config = dict(
    num_attention_heads=6,
    head_dim=64,
    qk_norm=False,
    bias='all',
    optimizer='adamw',
    lr_head=0.0069,
    schedule='wsd',
    decay_fraction=0.759,
    decay_shape='sqrt',
    max_seq_len=1024,
    max_steps=8933,
    dataset='wikipedia_en',
)
MLP neurons of a small language model. Each row is named by its layer, matrix (up: input weights; down: output weights) and neuron, and shows model dimensions 0-191. Each number is 128 + 24 x the weight over its row's rms, rounded and kept within 0 to 255. Numbers have three digits each.
After each neuron's rows, "fires in" lists the words (lower case) most often at its 100 highest values on Wikipedia text that the model never trained on.

L3.up305:121130139139091144113111115137107107152119121164164158145103104118133171117110098126155104132112095106121124120110133102125098109128103111134157125147095150099111119099147138130109133101088156133143136121171154155136162111106162081125112141085131117095093124090132128128128155114112072127120106141128161133223123133096116121149159119109131139129133084097105102118131083153127154154135143112129118144142147145183089114184111120161129107143123114160100108143153134116104152138153125097147137144124095131101164134067099144110133130155149151093155128123089128174166121173162161110
L3.down305:125096143126130161126115146092172110105082094123097123115111122101055140148142152159154119130121125106139091099147096140120110105152161150107147120100126151094115102124112093134130085128116149090136110127105094116139105158118122145124132124151122154145125146132150128108103090136127156116126102134110144107173103114158147127125122156174122146144121107139131115164128132098117134097160126124127145103141142136108116132165145118151136108122135080145113151123142179114113139120117158175116093096114140158149083154154146136111138117134124162107131119157138169142138090129097120156
fires in: "the"

L11.up1401:101144124124163162157158061109116083112146090122112120093097091125109129143094110098134113164119158104083125047115105121151128124124097148162178083127139110145097135133105170117126135094124134115117129169148151090111130115125112099151164135162119156150077150107096169118136089078111117113114096108113121165098157147148105099152154105094110139130168086102152135133193125130129122141121139090151116106140131113136115161147131113150113158129182116115117224124125139126159165108150123143120114106142139121104121136120105117146069130126132137094146138105119110130125132112167188131
L11.down1401:144108133123155179166139135142131129128101108128128130110146140136084138131113123088109123112123132131123057075144146121071126116130132157124144118073110127164115169102113112112098091155144145111134128174119085099131149131143099093133161113150105127112145157120137144140115163134141159125081109132116123092117106098129102108118128125182132086132128122147124161122091131147112123121124140099152139098142102144161125073097135116133149142135104143131084090091143098102118117124108092118137167122147096121108123135104156134136127129096138182174108157113200100147156142129153124127
fires in: "a", "the"

L11.up593:121106130101105115151141111107124153112103141121153149116126138134103143137088137156119101124156144138140150124122122109139090169165139103105129145092094133139070123109174127106108151125140159121128116116152135163140177104076142139141132150147134138139119126102144098142084143099117121143180072141120168131155102108136077113095168079091146151126133151118171162170134128137085082146149128147119099157151118112110128134148112137141099139114150147098106162130110133151132159166102096143116125151147132108152132101129106157126144153142140096098142135122122129113129150156094103130
L11.down593:166129089125132167145086154104145156128104065137167141130124099089128087156101180100111141132149111094156122063125128128181098085099086124156124099163146112150109063133088139125143105134125115149100141145150174139101132102157116116136105144080113105082123140166138182096155136139121121124124108125121180137138156072081097172128116160122121119170125134114127161145109150116152165125126116123155161094106108092190121092156108142119143137096121151146119121133153145141161085146133115132147128128132120135154166123156119080153105115115137146157128131123125104140106117133157136138
fires in: "a", "under", "s", "by", "of", "to"

L11.up322:129150097101120177163163100098130123161148138140091133113170068106134159104134135155119150110129137141139133163164098153159121175156096141156166128137087121126108097129121126108095119110135148144154138124127087100119154105084095177130158120143142159115125151146124138151135142126161122092137120127082142173138102166134086143120135096104174157101121097106144149119150102115148131103132133119153121112162147147144131166138130090111134140109143084130169134126096133110129119084135097118097143168162135147130147148158156108157095146134126141095126119138126101128091121163113133137
L11.down322:119081170133096121109131133142137116102120120157143168129132133167142144138142222107126100154146120151100137136124143115107125091120138123124133133098126126156199134150106110147165133132097133111143182126113113111129106162144186090150135168124134120088138099124124111131165136139110145123106085152153162151154105099113166124127142142130153114124128151135109133119126172135112141103133120134123096129091132177110100113155121149136086144135113158192118119113184165143124144151097110170087131132152137145183122177185169143130126082126119123155152098154116132134113137139140138140
fires in: "to", "could", "can", "should", "would"

L11.up1138:095103147145118111111143109136118148143075097132106143152095147100120161090141127132132110091153129137109129086091116131117114102121174117147095103138102115086073136111147139119152136145103103114114126126154146141128136084161126130120165126141077117110126096125156174139114111114099075118137124134088129132138141145112133132133164145101088098115141142099135118147184095111134142124120158131120157127112108114103096152188103127115108128165159114173100160132138120135138127138110109143091140096145082126132090102138135135042115132135111112107127119105129131106130118107096140091
L11.down1138:164092118139100124118147097165137136137123105170141140164128155112042149108125137093122107137131160116152088104137135155105149084124157135165120140137128153102084117176124129126097132079129132151129113128175087087122148133137172094120097128141125118154130101131098096107133137118123125119130118135138124129146153104108135173143150153123087119104134127118106088131150130084154126101106154099112114114118106160119123131175117184140123113089153105147108136142118127189149082120112146132135111131128108088130103109167117182130141121134142155123098155153122103089169122097111088100
fires in: "the", "i", "love"

L3.up1356:129188116129099136142132147155102133144107188144146153146176120121142165136154147116138093142119114144121146128127110164116132103131119130106126128108157100133123053136145132150165142115126166124085100166119108164107147130135187157146076141155156085134153138117124095112109118161121196101123078140124134101120134132139143114111124157123133112081117100131165135135151086110164144115173165144121146150136099159142107119180148135115134080139125136139091094128151154136116138114116082069157127135104077072154166125120161129115120091184102125147119096105134130140137171134087093169
L3.down1356:131119161136148133101086074151125086097135093146167109163082115148103131134134143195129157102137145186133121105160175147142168111104153121122160126142088116106158149153040099112086125177140115126113125148181092127119098121130143113102145075131112105131111131121107164135143098118101085106136134151104176120102124101173140140115087086135139155156136099145114145102119171159126134130113123108192114157166157147125122124073109157123114137131127117144138128127132102100160136111129147137117133120121134107113096161196090134105114165112167123090176123108098116099153112098134145105
fires in: "called", "named", "special", "made", "making", "makes"

L3.up693:149104124135083129094144129130139121158184165193154118132158119116111125115146141122145118101125087144131130141124083079106138141067124107159101116115152134154111121118131138095088119122110095095147105149154146113111145149135060139181128130098161144102098130128113151179124088126125137209132133135118118132124115118122152098143152148133161114106150126114109099103113126121151144110138168139106113135119084113128141065149117128143102110137132111112157142152122115135095114120143102132131112122123118079129118151150165150103156119145162129131152103152128142126108151142130167146
L3.down693:115118152112138111125134081123132091132100140108092155109106130157114095114143174156155120115126159090125076127155126146123140142160111114112113155084100123084138134105111126140157107129152109147122106097156157151161093142143150142090108087158104111130121115116158128112093074147113165148153090184094141173114148133132113141135111122146179120162116094140122156104158171172143168110136160113160151161129178187102142164126153125116179125139112110146106141106107162145171108111091174143114140113089111142167181128156105162127089115153116160167120108112133137132132130131107118158
fires in: "the"

L12.up587:081145089124072163099152109097152146179114097145154184125153125113102126107096154180107108129149127149126130169146107135109146129096137094088139125113134128142119148067127151147107138169125135116124174115121115169135164096101126189108105106136107166103106099129177156183089144099075179091130093178143112148118046108148117135156132111081138155153166106111120131144121149136126097138127139133138122136147111130100122128129139126112122128171140115133157137144193189160129112166097120152104118129141151153147098150148144099112124128131110094089138127162187100105145154144120120120
L12.down587:128116149133108113193134124116135128114106127135122178083137117155105112109156120112157167125165164140106107136149149095155172117125146125110109068185119098132127138119079141186154141118142153119155158116091155147118149101115128132097136138101095145117152110144108073149123134110145129138106140127123182139134109174158129133132109127122140084145170125099133106145115129113177189081108154126120118113074173118121123161114123136141095135103105132121119092100159112102091124112093156118124128117124151134132148132153099144136185107136111154109101117150146161160134129091138173137
fires in: "to", "of", "shield", "could"

L12.up897:134080112147097113131140122152117136156118164092125145112085124144123128150130145150126126104125128124122144096103143110126123175108073103116145116134114093173104144110166106103137159144118164116148099114156093128164132093111150125174116133138148149120078099111123093165115127130095102124155078165121144142168162149121088125124144112151108084117149138108149133141123154152124113172106121144088093070099111117129109148115095131109101111108124135137118121138102153096138143111128099140155136112110150119132090150150156145105088106120105142104135142153063109128163143149091098169
L12.down897:118124134077161100108132146135134153139152131126110099187124155138115130157119168174132147157174123109169122151148125091128096101124151154114126113138167139125111108091190125130117122134179140130131112142120153127105105133120152103115093129131132101106149141139126176142115139103148166101028119150146163106107103095121081153102117151124109136110135162090165108136109119150139154145148143123152101084102121112137101102129129099114134163092154104136093113166140158143141134161108111176161118152090159134131143140131139110154147094124098130116169112149106100141092106153179109182
fires in: "was", "as", "became"

L11.up1043:113111135122155160123148094088102125123177124113132117121146109120120143100160133147076123135130138114108130136151106121145136143150141130113128146131093079099137110163097098175147131133156133102128121155181165141152132107099115108113148126169116123107103147115176150119154104095126134158126110119129106154150092157104079131156150110138127115115119153101159145112125116168078108130116142113137093132127120116056121130147148125131124135116145102139081152129125120116102136132146119144092134099122109147109155105183137127139108115126129128071121093132128089108153158151117142144
L11.down1043:132149101129136090133106101134122099173136065151130114109121155088119152122149135155143095150127132135095172123161127117097187144144103075124137121099072102112163122104104144114188155090118130162136114183122164126115135136069136111114137193147160128146139128141103120145119117143165148141173168125136120102165120127133150122117112107117154113148136089103098105142163145100137154147101118140134137132106171136129123137160130113137138147102082113096130115130156123101146096113122121117144129128145111095155188140157137092162159165088103133160135151123110113157168111123151163144
fires in: "to"

L11.up747:156113130140121153108138112112089141180156100110130125140099129104138105128100147126147170128093156117104141122132111083120122128102145134156133136156094066095149102100132120099144098181139138100142132104128096094131120117102121152141136153142130139154124123113159140128108127116112096094135121152090148112165149145133166111102106067127130102106146166104110097110160101119144114156124109122151140133124161126133126092121096131122091130109119099140138151145119134122160134160119132150083157107082154101146123134112120143119067115144111173179119106092165113127119102104092131112
L11.down747:131144112157099120135119154116178089145117133123128173157143124120116145115136113150145119157119108159138134141150059205147135087122126134135134173118115127147133166139095109167110170134137116149119129129140132116121115141180150113094124159148106170137113163113124183165143109079090146142113105143158094146100176099113102128118140137082101109155139112177146159139160130110124125114117123146127107149141127122102086156151119142109124114121163119167118140121089143124160093096158120098107114147125109140110095119128125147143157107125123109111158134154137118138111079141138106131
fires in: "is", "as", "be", "was"

L12.up322:143109091188145140129059111119117116130162105106153132150117119135111080148133110134112167132166147144148125148102115153100105096079106135123127111140151129077119107105134130128124092110149130086175100134121087131152142124118104127104129150085109144118133076129141125094107135121150156140161127121136123130104087093110092115126141122120147134098107141118155143163130156144189105128104105128111130145133141098110164161138108094132119133112119087130084175186118157133110120141140135176153090089157095108172124121176187119150103140152128154089158114154129141114179143149174161153
L12.down322:125138083145178142094130136130139126081108125161180142100088181115079117159133128126116118114140121143103078158132109133101084125142169071139083084101101103120116070103115108155113095105090144136117133138143096148189095087128091145139122142165120113117136138076138131133144148151104100170147143114103135136140130098139093097132132152139094146131128096117128138139160120138160116130137165114147109143098140153143176135155131137118117132137112159130139136130119132115124151129126162124126080106096127132114134126114165100158162119139134128155181097121128145134124156118115103177
fires in: "figulus", "derris", "pexopsis", "and", "sinomicrurus"

L2.up907:138149102117134145139127079089132107140182145106113106091174142126102073131106115097098134158110114166141160110068127090119147136109123130107177106120136106142129128135151121118124142134129116122165130140164134128141145129118154135189121145164159160099115159166137141126066102114145169158143129117128165161144121166103117089144138115128131089078131118145122136148137167130136110122171134163083049073132160135130121145138110127078117133141134104131108128143083144119078129136144088172105103144134121110077098114103170063131145147133117105109138107165114118130106128132126153143
L2.down907:093128145112148111113088151088112154136151126131140153133094158105104127192095150129122100131118146142092166119137103080102119149145180128142140101156153154134125110138157105123124136111150123131115119138146132163155053122151138141159136110125083127165155150127120165130112157127132103160106116106152155076177153157156104148143137176147157133109162118126156135127109112125115104154097096138116144173129150148073122172099129106134132119128132121099108126129146127152117112126158103145125139163146096138092095117099173108143100147144122125127115120195152128138106169148106117133
fires in: "as", "since", "total", "died"

L11.up1343:152137123122144118144126100142138097126137089130118124106078125124134099135145135154129106119114137185107153129144161131111100132122113137149151106155142127116119085096120123139106068101136114123113135163110109093097157115160116116134139157136093149105143080124150180105098147112166101087145148133089143183113129135138092096164111138136129154068117124137146140082150083122131121124152112099118160117123200107139086199127096121116126128139094097093099148112111139114078142118137133177118097065119109150161106135095181082156128154125115140112157073191107111115134120143138155129
L11.down1343:193108122135177112129138090133100187128096071141168131121126164108071127117134142126113088151096117134144115099093154131090124129096143137121121074120092123127118064170148131143092107070106126129081168136145146147115171148145113108104166142154133155099099109115133142122135150163131080116152160125120136152136114114164104089156136175104094159062109130150194132119158152094140126145153094124115122143128138108131105166153087120125131153118110145144105142146145169129126186105171116128135132087090115107138104133124146128169171088162132111107161126149101142133110130147125136174
fires in: "derris", "pexopsis", "rochdale", "figulus", "ca", "ajax"

L12.up325:097102112118127139121129116162114100114149107167119190164157146056076135131120117129134133108115164110093130156102116140143106134142121107127143131138104134075116144110143100135171145133101119136137133120126149101085081144120109141123167139093088147124146132127154131100127128080131108164142116177138137150167105131143126078130114126141125110130146133108148107136140113087137103130131110117133125137127129133085118127139102099155126115141144134108097154132123174141152132125148141164127131124142137109131144118169147126105096117156097106132148134105159106122148136140109163105
L12.down325:163175106156091131111142122090115145085096109151119135123157131139115157116090102145132156190143122128163062124142176135107118116142108149149116130128134137132144127133131115138104133109134152084143110124126101100178182103148102082109134136124158136157120138158104145110132136151144134125128086126115127145107134161127101129090099170157118144145124068143121116155172121134150100144125139117142168142118148134108107162100111107061149062120104115134150121116085128113089108136159077142174101085153108149119132123141091108136099135152118174121119121120157117128124124124150068175
fires in: "was", "is", "were", "are"